python train.py --num_hidden_layers=11 --hidden_size=256 --num_attention_heads=8 --num_key_value_heads=2 --head_dim=32 --intermediate_size=384 --vocab_size=1024 --hidden_act="swiglu" --norm="rmsnorm" --norm_place="pre" --norm_eps=1e-05 --positions="rope" --rope_theta=10000.0 --rope_fraction=1.0 --qk_norm=false --attn_scale=0.177 --bias="none" --tie_word_embeddings=false --parallel_block=false --extras=["capped logits"] --init="orth" --init_std_qkv=0.0304 --init_std_o=0.00648 --init_std_up=0.0304 --init_std_down=0.00529 --init_out_by_depth=true --optimizer="muon_variant" --learning_rate=0.0101 --lr_mult_o=3.0 --lr_mult_down=3.0 --beta1=0.93 --lr_head=0.00743 --max_grad_norm=2.0 --warmup_steps=200 --schedule="wsd" --decay_fraction=0.691 --decay_shape="linear" --final_lr_fraction=0.05 --batch_tokens=32768 --max_seq_len=256 --doc_mask=false --train_tokens=236300000 --max_steps=7212 --dataset="wikipedia_en"
MLP neurons of a small language model. Each row is named by its layer, matrix (gate and up: input weights) and neuron, and shows model dimensions 16-111. Each number is 500 + 25 x the weight over its row's rms, rounded and kept within 0 to 999. Numbers have three digits each. A neuron's up and down rows have the sign that makes its largest values positive.
A block is one neuron, or neurons of one layer that tend to fire together. Before each block is what it responds to, as a language model described it from the Wikipedia text at the highest values.

Responds to: Agent-noun suffix endings. Word-final pieces that finish a person or role noun, such as -ist, -er, -man, -ers in journalist, leader, chairman, owners, playwright, plus some other word endings.
L6.gate112:501460487512465497505529514552490488473525518527470475504516498485507476484495529517526549508460477478535500519500485487488530472469512479507500502533519516520488501500518494542526442536475541529520490475429517544507502482505530481519482494509480483446483462545510517540500487534486540464
L6.up112:505489482480451482494506498522487492532490509501511497481489508471520475473509534471470521470498481466564484523511503515490501498488518475518485502485541523542475560528489497496486473505527430494508444451506541467511517519521502488495478548502488558541507484515516515459456468499528512510
L6.gate124:486429471495494492473516485482508463491500487508498488444461491514550459526485508524508524494528514505533539531505468495500496549461496470519511526529515541498490490512483501481509487496540489551515473497445497493508494475476550544507519548494513475516488499502470501495537484534531478517
L6.up124:469492487533492428486520564523534504534529485507535489484537480506514487542481484496497533525507503455525470512510510516424485532483505452485530520556493513504539518483481546535506523495508511515494490475459515525528479537497501476475516520498422450505481514485505488480444472512526529504
L6.gate199:488488488506519527477480495505515474487468478543496479533461516476500476497491497521474483542465488461544524516525524457531493528469463459509544518528453507522506471554519526492503480526533504501498447454498474480505489494501514518494493486464458533474472507498484503493469522494498508490
L6.up199:456462499522494497483517540509504504506494471501506468494505542493450510464494502523515484487505471521528459526494474513484481492461493517514464524506515535509505495476495505524468533490497508526494508502499528492497472506502481478494514548488472496524473434506527552502475546439492532493
L6.gate376:533446476465496535488487502561502498531498468498480427474477510471500516493484510528513529494528516492479478477466533505461501496572517516469498461510493527490466473578445454499556513524526513544474489498495527492528461468509476491466522497488510489498493506508516513465511486458524513499
L6.up376:504487470482502550525512528521499491480508467509500468531488497490556465461466493524537494520550503493474518473446474494514506486491531519504517468497474527513504491606493526519492524505520516515478511483497490510465483526496486499497511487459523471509495478534545507494513435511521525531

Responds to: Back-referring pronouns and "which". Tokens finishing pronouns that point back to an earlier noun, mainly the "ich" of "which" after a comma, plus it, It, and he; also mid-word pieces such as foot|b|all, bot|h, eit|her.
L6.gate47:525494513507491504488531489471521428485501475528479494504469552468537520505491480515469524482483513479493462477529495490476509504519493473498501489511501454515479469519471446483518541519505485531510541493515496489465443508515507496502572495511505511494497498486482516494464528505474506523
L6.up47:530518534466509499495485501508513480480512510525527490517515510498489500461513507487481543504488533504476484524515518473450487517512488469480486493482483489519517465537504556535469527508496470512506572492484547447482521508503512542479496497503535473453555543509562515497469514501518501453
L6.gate139:509507497506468471464487495515478521521461520506508515499479508487500504488490518516537482513508475454468496515522472494494489510506494480460524466492462489510490521473470498482552487507510532505477508459515500532560473545475512514518496509494514520495494526487553502527490539486481518507
L6.up139:515490476492460506511493485503523482476503476525511511496468459527507520542509486473511479511486525469470519519501458516541547496452550543505455474513480519487512481529479489513499526486514509492498518487490487499488480560490508485505491503531488517439521458509506518531526510492465479481
L6.gate294:463495517518478479483518478543484518529519494528505511533532466500536455524532457478523485533477471496546438514440491483488488461506472534477510456461504518474490467496533504525493522518550536528536492511501512465448503481519492463517491519476504480525488516495529530515523523491522514486
L6.up294:509460469493510505512505529425484437475498504531524487516498470514488518512507490503512480468489516523470515455496534512481500479510499473515505513508482556513497507492498510487512506495464514493465511484503597513472471501490467495471530528522507491488545504483482469524522420501492480482
L6.gate347:547489476480515520476486515492474502491438496535490557504442518483480538531467501478487508504506478526526494506497536495499476519481494446507486470487459490473507470498484494449504483500473469487507527491506519542484497510517464471518482505489528466513545511521551502467511513484484467494
L6.up347:492448492511478492522475436489497488483532508513472497514504569483521453450480523552503487501491461477525508500537476475511500494500475507468502453523469467501501495510477530489569461508506472507484512487521473530505524521493509475527501480462489518473484540510502475475462505498468465469

Responds to: Mid-word fragments and pronouns. Middle pieces of words split into fragments, like ation in international, t in It, ich in which, a in names; also clause-starting He, it, that.
L7.gate40:476503458491504534535505499505482489495520512488532510505503503550544500496511477486501512475494533459536490533494513492486556439544520502453475482543489487518522509497529459490465457507501485511537498512475551475444459467494489455500463480486478509519488512480550455537470483499494507458
L7.up40:481435455536515491490482485461484524523530482530481478477515457530545522518536508494518458495531492491515536502519521530516492461519526521485497503480479474516485503503507524458479517492487534509494494486451539499544533463489582507491554482483509444504563510510474552503505511500468443465
L7.gate148:460460508536509456477510442515489520488516537489497531465512533501501515516494526532506499502476496494505498481462462501520513534502511479447497449486487489491480512502529517481506484500493497481515527517516495477501496472471464522449518475521461445534524475487497457463469544471479472497
L7.up148:491502513428463481518470488502471505512505503530489542475494536493508468479503541426509493543460480492540506491459467501476503502518535480525503474482543524520506487472520509485492508491508534509491476502541506488512524479478446513515487462508487469476499490520513513509511505486508465545
L7.gate172:508482544435465510495503504469495470522547514529485499492500566472494474474489548517484541495443466500448482537482525441515467481504497483509498475527493493504481492490511516488524507506508497501515467499479515548491495484475482523535511457498492444539536491529518515491512524449473480436
L7.up172:524539509512484496497528509492492508492522506471516480538480482512552491484476493458533481482483462475541507479529546504486519517484477490513518500496482534474463462504480483527486495494509510502513477473482489521520518501483505500521525543491484483506460535477489539491447491489494512491
L7.gate175:513493516465517456502499514510483500500493512536493489480528494507495488499509482527493464516486520490532501491501489500534470502500506474513498447538477546501499455500519485519502483463478472518509493498478511514513498531492544513518463496457489484478532498550554520496516462492501510466
L7.up175:551459485514449504503488503469487514513514501452491526493499513520533465500477506505465517474491479500489490474527488508458455526497479455500485504520503492481454462527480483436564505527503491531486494509529473449516455487476548494501450516512484502485512483533489535493491501492529526502
L7.gate251:531514468471468513430480523463480499480476527500515517510519502479495503540508543569484529498500527523466522506509484506494516513502546525493526509473526510536511494545496542447479492539467495469469489585519495478521498506493514485558535514491496473501476468548525503510542467519543506503
L7.up251:462543465530486525498546481472499554531471495523492507503514549480492507516476496511503493466540495509479516508537498519562510524473505511520528479497461486512480488508522494526550495529485522473506490528517506469537486508501496487543522522505505526541517446540460526515509537509541540510
L7.gate302:512479502449487507464468473539491452510536477468509496455520481458474525501530526477492511474487455525517490519487548506509449514470501503477523493501506503497448467462476548511444467483499501465532521505470494479476516472491492513504470536511487501435502502454479506464496477513559485547
L7.up302:479510519495486522468493536461476519514504471454475531527485488502486476483504499478518462488526494480490512420506513498483491479482483493539477477495495502467496523478495498542543493489547509495489488491537537538524475509499471495496485511471518512466489483523524512512540519510458510516
L7.gate309:480554488487483488482503478517549478492532485505489489527527524474490503493475547487514514450498480472518515509504477491491510532501515470506483495509497500539505451476473493496500554522451521455522506484490466494475470526530510468557480517457473496491476463480502514512500472482478489501
L7.up309:526493517500536532483466475506526497510472503518534484481514483510516526492484547524482542532502486535464512489477531474456514514498506483528524450488518510503513448493488457495517484508497459516485520517514495462497515495525524539529469484507457504510531474483478483522468486586487475506
L7.gate344:466434458481553471516486488491478499464527508511449453511499456497487521505475453503490533475498521512521474451515502489518483489527504494470474507528500487520524477501447512546499518557520472499505534466503515491474521507491511513480529457494520498500511539506503480483490477509537501495
L7.up344:486451471486501529530518478498510507503553476553454536519495529515502496519473517518487540502505458506474528436529538518455518486539454476511528482483501513506472497536461515552500488495481495488497488423546487504514540477500488508487531487552522476508526467495525512534512520485507483519

Responds to: Article-start and mid-word pieces. Fires on the line break right after a "= Title =" article heading, before the short description, and on mid-word suffix pieces such as act|or, mus|ic, anci|ent, actu|al.
L3.gate26:496489481508504482474487530529455467505493506525496461460468520533495488524471485508521510482522482503493494496515477506538473483505534534517539482500532478478466497484492495495486525515505526491524529490521463514520464475553517512515471535442501543523461470532499472568475512486487531474
L3.up26:561451495493481492495544510507501464506488511507510496511501502503486524510521503492492546455536507508495492499488496520499531529519482461502488448534467532495538506513449454521535445533503511497540478529465478473483535443507487500496503553513501479533475484499465478502490458511463490454
L3.gate39:521462465526481508507525496537507461478509527499492526471474527432485477503472500510492489493487477478488511536501478453527482539528509482537503499506452523514503530518459503472536497532454500509470499517464487495448505498537519484498473527458508472528493492486508494530493485450496513480
L3.up39:489487511520497492549499498539485482526466539506483529495531506466530505462467490494472500538478462493526552459497512462527480505517551507528502504515473542479456451494521467503530505515443483538496503504490495433484496453492514490512496529461521517516480545475492509508472476506538553458

Responds to: Mid-word letter split tokens. Single-letter tokens, mostly l, that split an ordinary word after its first letter or syllable, as in f|l|oor, C|l|ub, Eng|l|and, bot|h.
L3.gate136:478504492521497456493521455499520502525508443536490499530467509476525557520485468487497530525494527555490486502528508537468520478518535465490447456500508511469495502494523572492509522501483466548497512492512490495499469478481514482469535474530490519510537497465474503495494503506513478527
L3.up136:517457517522491528483544484492533458483490515519479478500494509527512502523502520475495495482513493494529521530475468518483521499481494473497503491515484525523518434499515510478521465479465483522523478515485488501497502499479520515530471497488490453514501494509475480451462480547470475512
L3.gate213:515481541484462521474496488490488474494502500523478499513485500475510489505529523566446532529505480468486512511490492473534505556511491475477461538503516480460452471506529502525522540532473537506497503513489464495502543512471485474512484466495460499475532470528474495477460470505522459489
L3.up213:525494507526509505507487505463536495499526574506490474472481493496481512498491560453479550517509486476453543546555513477525510512499514521521492482474537478501547484529524474508529522504458514506507470488539494501509496506539465478525508512512502506478506478491508553518511504493474460545

Responds to: Mid-word suffix pieces. Word-piece tokens that finish the stem or start a suffix deep inside longer words, as in Democrat-ic, crit-ic-s, scient-ist, engine-er.
L7.gate7:511453500503478487474466475434512537536498531506522475520533528487476506505511405495491516489467528509496517529539517441531494503505475480514536531491513472509510529532519465510520544513517492496476514482523501516458478520488458485506474493473515501468506481515488528504506540513498480519
L7.up7:503525503502477503527512495497482499492540507535472479495476515522499536442492446470534506508506512512493474526490546486464542485485504498528527476500505508501509490480495499498467547493471487509507522555540477504536507518482514503484443510468540481426472512455506493480525528523510527457
L7.gate13:490469507496494494493475500516490411470517522506476479437513514473480527515525504491431503487445546497468486501531514500483494570523457512489509508472493543552522528566492514507529541511514492477508498511495485521500506519501489495494473472478489485444477512469519468554503512514487543471
L7.up13:470494465516472507459492510471524462476505512505524505492486470494522498501531499510465463466492494514496469493478501506508504464502514487493494527524516497481475510514521499493461527500530479499509481534492488518452466564503512523535470484515503483529532484476492538468499438483443461499
L7.gate33:464523523459519504511498486532488543515533491538542515468486485490520505508476496496517540494499498535520489506487439472533501498477526511540508480518472486543472517482476483514468497501506493530495527496495503517470520453499530506501467529492528478469498472520509515490472478527436505497
L7.up33:482492515503482551496506488568486531515480505467505520500473506466491496504483514479463515481469499507513464498466479515458534559466537529501480515512462493508538552463489482515510494488554506508479518512532539491506462515504481472512567528475507491482505482515547485469520474459490565519
L7.gate85:449481550511523508484502466469488474524519454556538455500486506523563445498491480509511489498505494511460541489509464515532533551451488506504498496516477506498503480541478503481512497501452521533470524491493509501505514459547553500493501525541503480527528470478513494463490486489494492533
L7.up85:512486505509482498481461530504518476548531475537528527476512486537532493510489497479491466505530508512502547521465539505526472536449487472524501523537487495503505547523506564528513535501537479496512487518502510512496499494507541504557497517503478490518489500483497483483415516506457482529
L7.gate102:475517498490503480500525507533508496525532474497516459527530489490500495512501460503537499496437504505513507514548488503521477546514474541485524525529531479497473460507545519490458491506515522480478472517480540481486512505481499502511497495518485471521470479470531486477506481500533511527
L7.up102:536484454480495468492542524510476520516442524517502508518495507489528489469502451479530523495462454508477502525499522482476506528522510468511492449435542527511546496517509485511471496509529511516531512499477512504494502516529454512495485526465494493555465491509561486483517476491463485517
L7.gate193:475476478476501483497465477538502478496501568488486516488493458449484535485493474537525511490488492465513523481479461494500517475508489483541473522532467504526487511520499457517459494470502485503508492482492477489545487453481524509454500478517497513505496539516475462520476504495513466501
L7.up193:465498511475495526485494474514491457480514504509516509499539526482488498486521499447509509498432510499496476474488502493501501493517505540465504537533492523497465474548524507508474486503526483490487464460506499500550512464495498469479479481487456492493489527505507447516526493478491469486
L7.gate218:489501547470504434492479513495505477529529491536491491476452480538502513530507475519497482469495485523451519512488466523447477484501534482511538476493485486471485501485460473501471517483515563501514478521521539519537552481500485480505504550504499527479485474508497453490467483509487516514
L7.up218:539517500520501515527524516507509448515492515513495498473476514517536514476531498521559536497527532472467515536513494495480517457502524445507523500494466521515475514471450535507496509504525487511525506536514494483529550466472468458527542478493457486491529520493497517503452495519508476525
L7.gate292:511486461581490494453532499512486544547488531549511505529494541512488511501513503520474558517506521473504491521570516479476526510500453514469505512557526491509515513504519482498464502541476512495505491513524514543492549509470481527472522520513502491470543514508534492476482466488522492501
L7.up292:508497506529547536485542496550502531512458473468499524515509509495529491493494454478531492475468482520523482542461516566503521501487503481500463519521502517509448501451523531491519490500443477530487542491514503498499528517495497531529497501522507465518546469456481481518522477511506523504

Responds to: Second word-piece after initial. The second piece of a word split after its first letter(s), such as v-id-eo, f-id-dle, Ch-in-ese, V-a, I-t.
L3.gate2:496501470454510471505500489503528442490484454512478525520520504469455492517512505496498464522523483487495521485525510579541531472501526479534508469479514535443482504441513455482513479484481521555481479537457519518466522549512473493537484554475502511522523456462488473492474470531496532484
L3.up2:529510490489519438521531479529498499509507545483504543478523535498520477502499520498517555544511509473489527488500535424510481480425480511557514499498485513489550510498468464485583478493479502501478499545473506511528492518509475534478515514456534519486482488480509491456490509479500506551
L3.gate312:543475537455540484480489474473512471523484479472500500516510557504483491533517516509448482498470494480501539476468485473470516509474430463534439487528527520529500505471542496501516493484504540456476503548482502539498505483486489533518476468501508466497479470507545539555444482509494534503
L3.up312:519489549550504484464506531489497509465512497490516511492480503550463484497454469498507484484487526501504503455496524492520516495503537496521425533489514466457482499500505494494511508484506495543522503538487494477494531499483464571542459559511485477494507520461486489561482523539525462470

Responds to: Word-completing final pieces. Final subword pieces that finish a split word, especially time words like mon-th, Febru-ary, Nov-ember, Histor-y, oper-ation.
L6.gate46:516501514484489515499520506484476498440512478517488506496507463537515479444541445508500554503505519476486474484496506537517456533465468473534479486516492485449485516431495502538494484494544453523468526518469498517461525501513528498492506521499485531512521507456542467504520554493491490486
L6.up46:521537499497493504510479514495505525509477448490485514548499532494461475513474525537493513516472489500526519500497517447458519494540474498472456484499464499493540491456548505487515553493453506464482494489484548492487519484536503505508487452520498466499492434505544488485534504486465491503
L6.gate127:510504516493503455492457519517466518496474529510488503471519483521482509493544521529502498507527468493539534481506522530498501493522499515497507470466505470473529514503455480520524486504470528497459508491441523495529450551481487486525491527548529512568494486543527493484507493502500479546
L6.up127:500507528467504490519533503507482543481463479507496479504464516486561494524519475506521516530570484518511497498505515501489514541500493509490518514498524511515483532492468545528519469498505494494502496492464507452455481538497510492553478491515523481481497482492504493498547485437491511541
L6.gate141:514504501504554460541495548455482528500507497447491485529459485496460516469500529535531507503484483457473482498482497498529475508484493504420529499509476503544510517461485524501502487516495502522512511561438482560500510547492486524504498513465511463524550489506506519489521474498457487509
L6.up141:519504564473499501467505471546493492504497484483525511515489516515519480525506496535482527480503495491530495462508437480496499501511500531474457522514471526467483498480517540508473496502458521476475543501518515458465490469467518501447516498530507489482460456538440449504511505481484508497
L6.gate193:544527519425515499481520488533527518542516474521507502524498478551510459488494479484495564493488508499434512534511511517507493560467490442463488517484493479481443555445486477508473508513503519489468479536509525494489527499526504510516497515538490483523527529538510490489488486511485512537
L6.up193:503538504497488456492521504556538518494510494524524488507482526511527510545476559485512475544518516505467533490502459461505528505512510501501513550535490530493524528518482479517507542489513493485517547517521475486489501514530436491510504518577505515539534489521496460475534511516501543504

Responds to: Word-completing subword pieces. Final piece of a word split into fragments, strongest for "Candid-ate" in election table headers and infobox labels (St-ate, Ro-le, We-b-site).
L7.gate119:506497438493528528523480508496475518510522485544532460509481507490540535507502518475456534522537491428542506477511533522519495492475505505480469505485477482438485500476495501521510485524484507505485541553476494477512508505494539504489527506484500532490478508519525522513488517468541442489
L7.up119:491545497504469535497470505459529525467488500464492526506506493508516478488495455515480472504496448467485506470499487443499467484484475530457564487519474497505487470486533456530511481489508482488498476512492521491510522482447491480530509532517545532491529469503487506495543503472508475511
L7.gate144:489474491501478507488509536492509527536500511512525483463500503467497503489458525491512521479486520485482502553522512533540476482497538510487491503493474432481521495511489530479574510501500484542479529504511469500442483511501527496506519483529464498494516492500518531493501520481474486472
L7.up144:452470467499530517489511485529525465516465520513505507498454503561460518515490468473553540516512474519465514533463526469503488479504512476512512536498473503489486489457493500495483486531533512513495502509497507521511530516471487525472507484526483516467519500492516464544512521526487536516
L7.gate222:479495498479477509476549494489555469495532515517504498505493514501488495543493460509490521470505543510525470563478542511500512490486516473504482539455496470480533480507534510448485542523511517518488501470518481473467561565535520520452523478503436478497489456526523542510480520455507504502
L7.up222:507463460505521535528540508488536484508515541483509482530444511514496487463469489475456469445520465526554505528494503464487528500482499495493474466476524501468508482477529468488489451532513493497483489484513521526521484477476514515473520496506439482513498500511514527491516461496504489526
L7.gate247:497490528522492478478493484483517463461461467532536503499511534475502484502470499502501505512471485504501493479507535470518471503473508474523480497478503454520446504480487491535505513510452487540523517516505502457482488509501520457483479528525485547478467512503527478503534502503498479504
L7.up247:468484522522465545472483493511538491445488530521500522507469512492494472466511497510510507570470487511502442474511504474491509521454526519484473497490462469462505477483475497491486520496530481520502491506485468505441469507558525478499484522536564518504493465543500497521501488545492512523
L7.gate259:474507471476489506460539497484479527510535486513457518472482553478471470528499519484537516501501503496490489451501508477493471476485526491485452485451498528517528488519485470458484534519494507469532462545494510531496461475518493492517469532504489488514487495523482495513473509507500481508
L7.up259:505494527488528491528513501488504541482516493496482468501489480457495456506482476478480463516532493462499462506499474464499495505467533527460494493518522482483467550470476497531456496479507505471475544552499498484524479469517501486482537498530505488531501490527518574529533534493499509528
L7.gate266:489516476509484479497493449491516493530483533497485507464536546480491488514525471491479459533500507527496503498499518490502471492499466471510508529482511512504468493502504483548531489493479456544524480467519485489541514508538486503477517496532499472487509511519489505535546505451493516422
L7.up266:518488502533503494469543496525474551484507489536482486525478520451449447528478566538507491494561520462495500494513511488487523500503492507558462526537510510491484500517517532554471485494503505579479519491474499480525512533485474542527534455489540443507480463501487472503509519491497508480
L7.gate294:471506516496491496506531480456482523464502460495501472513475518503491482475528584500512504489560519483513499535483514457506464463487437497509474511468526522459501493510517502471516524526541549493489538530498490519458510467485497487464448530513493498504524461540506517498493536456464451535
L7.up294:469499442540510521483469507474493516513459474500465499541481510491456519484539525522525568482537502518493515542513476476534487523513459470471553482523479475503513516487499488502523518503509502522472489514499474518489528494536461495515454486483529468534515495483492506526513507456511495563
L7.gate367:511459462516515469531529503522502518493540491501468432522474503541477457462508563499506471516556506548543498539522528471522545561495514511489509493488470464493498511513505495487478514457490496529460466494530487511483463514540510490519510492496512519491499535532484537530489472528543430514
L7.up367:478474501516486525449468550462542476485506477497503482482478527519465451487504499539482525488516504487504453476513492494535464528481458517545491498492519524501496515514497509466479511500529499507508516507508473456462501465502471508500497518479489485520501492489546483494511502446487481522

Responds to: Split quantifier word endings. The final piece of a number or quantifier word split into pieces, such as si-x, tw-o, fir-st, ot-her, man-y, sever-al, placed before a noun.
L6.gate64:473468467504459485544510457520526451505553586484539471464512534520446496526519514503482517501448469458507501503512540486520462542546489513514511473515511525544480498477464475504523505466492487469471503505458499521500480525495468523475499472521524481537525489517493467494498498443537502485
L6.up64:519541503480481514500529525473485440542508509500508497513486537509503501467468468500488520515495522492499479493519486448503466507485529455522443572508484507537504499523495480489510483476500502510486470460502512577488525500531499495465501496481499494525493476521515515464506453489530477511
L6.gate146:504489480492457505576503466510509474493537476504493482471541487490512510534496523505522471456489530444505486505535493482505480521435486497502462457510471526520462523519500499469510464504541454514493485527498464520538512499521511495450469475491500513507541501562523504463478448503486480508
L6.up146:502475496502493482508457507461525450535512505509495525500478504510466496567497480495530538505508521544483465479511479517505471507492504532503507510484484508502496538497506530481530498498483440510521483533488505550512504447484511510487510449527500489492494520477449493500543472494475495482
L6.gate187:511525484475517509483509487512484506485505510541493509521476528485479504522522485459527492531540516491467502490560501517510491534474530494497505512465498534504488492515502450475506475496464526498476518500525450473488506471528499503503496487480530512510487528470495478501514528502499494527
L6.up187:498497504478493510501471519545558497488468495517509491477505536475492482510483520510460485508474484498517526506496483471479523555473478475478516516560481495469539501479474481463502520524518512495460518520482517478489498533523505487508491501512544505527552539509551488511471459519475464530
L6.gate266:534529500491502492522558491504497483543485515504485502516486546498528479524523485524532498526440511489473545500488511495513474518501505493490481497490471510531485495498499460490501494469489524483486517504483494479521497495528526530521462476490465438548482443504541534524510571432482476504
L6.up266:507435464483523539492491490474470504481494486487537468467483522469517493522504513509485490483519421533520472471495488492460451489464509522514498511527475505506491543474479460455486515473498517501484472484443472560449503452512500524494530476505487504549524458466477479475461517528515504520

Responds to: Quantifier word endings. Final subword piece completing a split quantifier or determiner, like bot-h, sever-al, som-e, ever-y; more weakly, endings of other split words (s-in-ce, al-l-owed).
L7.gate97:516498488462474527511488476498523470522496449459490477468488539521460470510507507495533523508465519499509479470479495517504538476511486529494476493483487552508518509526502496511501475504492508539483514499484505486457498478515492490516488463517497495536474524513538504475499490502439530463
L7.up97:510503476484496516499551485562511486529483497481539466494512505501529487453478529500530527478466489465527515532507498490511461545523475490467496498447497503495532462504497483475501486454506498481465502535474510484522492495517533470492492473513544485456524504500479504477489464503521491497
L7.gate101:494477486490452512520502522510527520473525548525510459478495521472522536491508513504547518497502532527501499515554536455482479510513463501489498512523479505536493515484497450488492540536510462488451513479473466487512497487511560469502529481472482483507523534497541442513459524528497484527
L7.up101:496482480523515497516518489509545477518477547497507467506539522497492517514470492492498537497484488483510470513508500555487506525492524514543534494487520460502509529490511456543514498519494495513477509483563490505490497505499519519479473459497517478532472451458534465525474516518468457503
L7.gate109:505502530463506519554529516473506461530502484497563484470483509446502522507445447475505495519504524486512502507487471465475451519457513498541427526511460500466480496445499519493491516494527466531474518472490504493460493507504525511493502504496473503460526509499492523508535502471488501466
L7.up109:514501510509497493491493512478535503475490501475573476481494507500525499515488430509482508456449480520493467483521488448529514483485522502514516478509517537529531536478470475514466521494528508495486520497451487502475496557517489465531504477515552520521491491470537490491478512491501495483
L7.gate115:500556516456455475514533472529505487496509505519521520496509482515511534512504494473504481514512483448537459484502484485527436496525517496425484490536475467541462528531475484497487513510503503516549512522487507545474480526545504477512475515492511523493508524501480475503507470455526530496
L7.up115:528506504513470455520536481473469537490500508513500495472444536532516475479460505525493496475470494518540466528515507492504530512522483509502434518448484479496471515499476529518469508464521456531476488469502549468509494475517501511478479472476511512490537505562468485478491512469497502512
L7.gate123:493492466516500514484519521517532461437492479513515503497480513526456530527532523514502481537509515520488489509513449492427459460488463476460461517533498485482511517490470500495546487493542531508490508500458485507468557553523479482534500509552484512501488487496468509513546460497482503495
L7.up123:521548517454488514489458519474495473445522482502506526496484484479529526503521520528480497497522536536543523476504507564483491504512448510492495505523460464492501494456538508489529540514490513508488482487452515539457475527507521504508500481471447480472492467510463496522530478480508476514
L7.gate185:541483492441479522448559494498514497521510531488492533509471533477513483497503488470510513492511484473542518490515498510481500482516482520492499476522509479448434477516524471461513467500473505538483516512464497547508457445505489523544511491466536460448486488513490531477480546518489477531
L7.up185:492575536435513494534511519484495504493497512523509468510501519526498503516500474476478504492425480490540494520513485468498510512499514513506452465477556534494497490546519495455490494534460543488541540484477522502439456515497492443547525489485460491486452540480540529503476505530488511481
L7.gate243:482486491501497588475527510497480504502524523481454494488445491486476494497518540499461514517508504482565494504510476494516491508512484452525487453515538499503485452509482515524545516518505514502505488532504493512540536492477477481529503464473515499517459484511508499481468545562463435511
L7.up243:526509518487478484462533489523501513495551498505478527505486533528477493521492488521513512519489493451495544459479491490453451452504520473511451482475497467507497508448492524514473497466496502484497444520465527504482533503488464526508491559486512508477482482465500435529466519512520480442
L7.gate290:561508506479513522489534521471520494508508478546480501501505510520487513477491515463490483511472526509471502537489452478481517519545500533497540510476453530495479498506509526448473518474534481514484523535502469513471528502541508479506510474531525538497506544506521475482558492452476491470
L7.up290:501485470541501516531512495483556492481490494509468530515507520497515474531499527500484480461466478495493519509534518547490514515482528512494492512562511506512499478504496483437541499562475506516438529490513518507505476441512495516524540542481454513552503546518543513472518498532519508427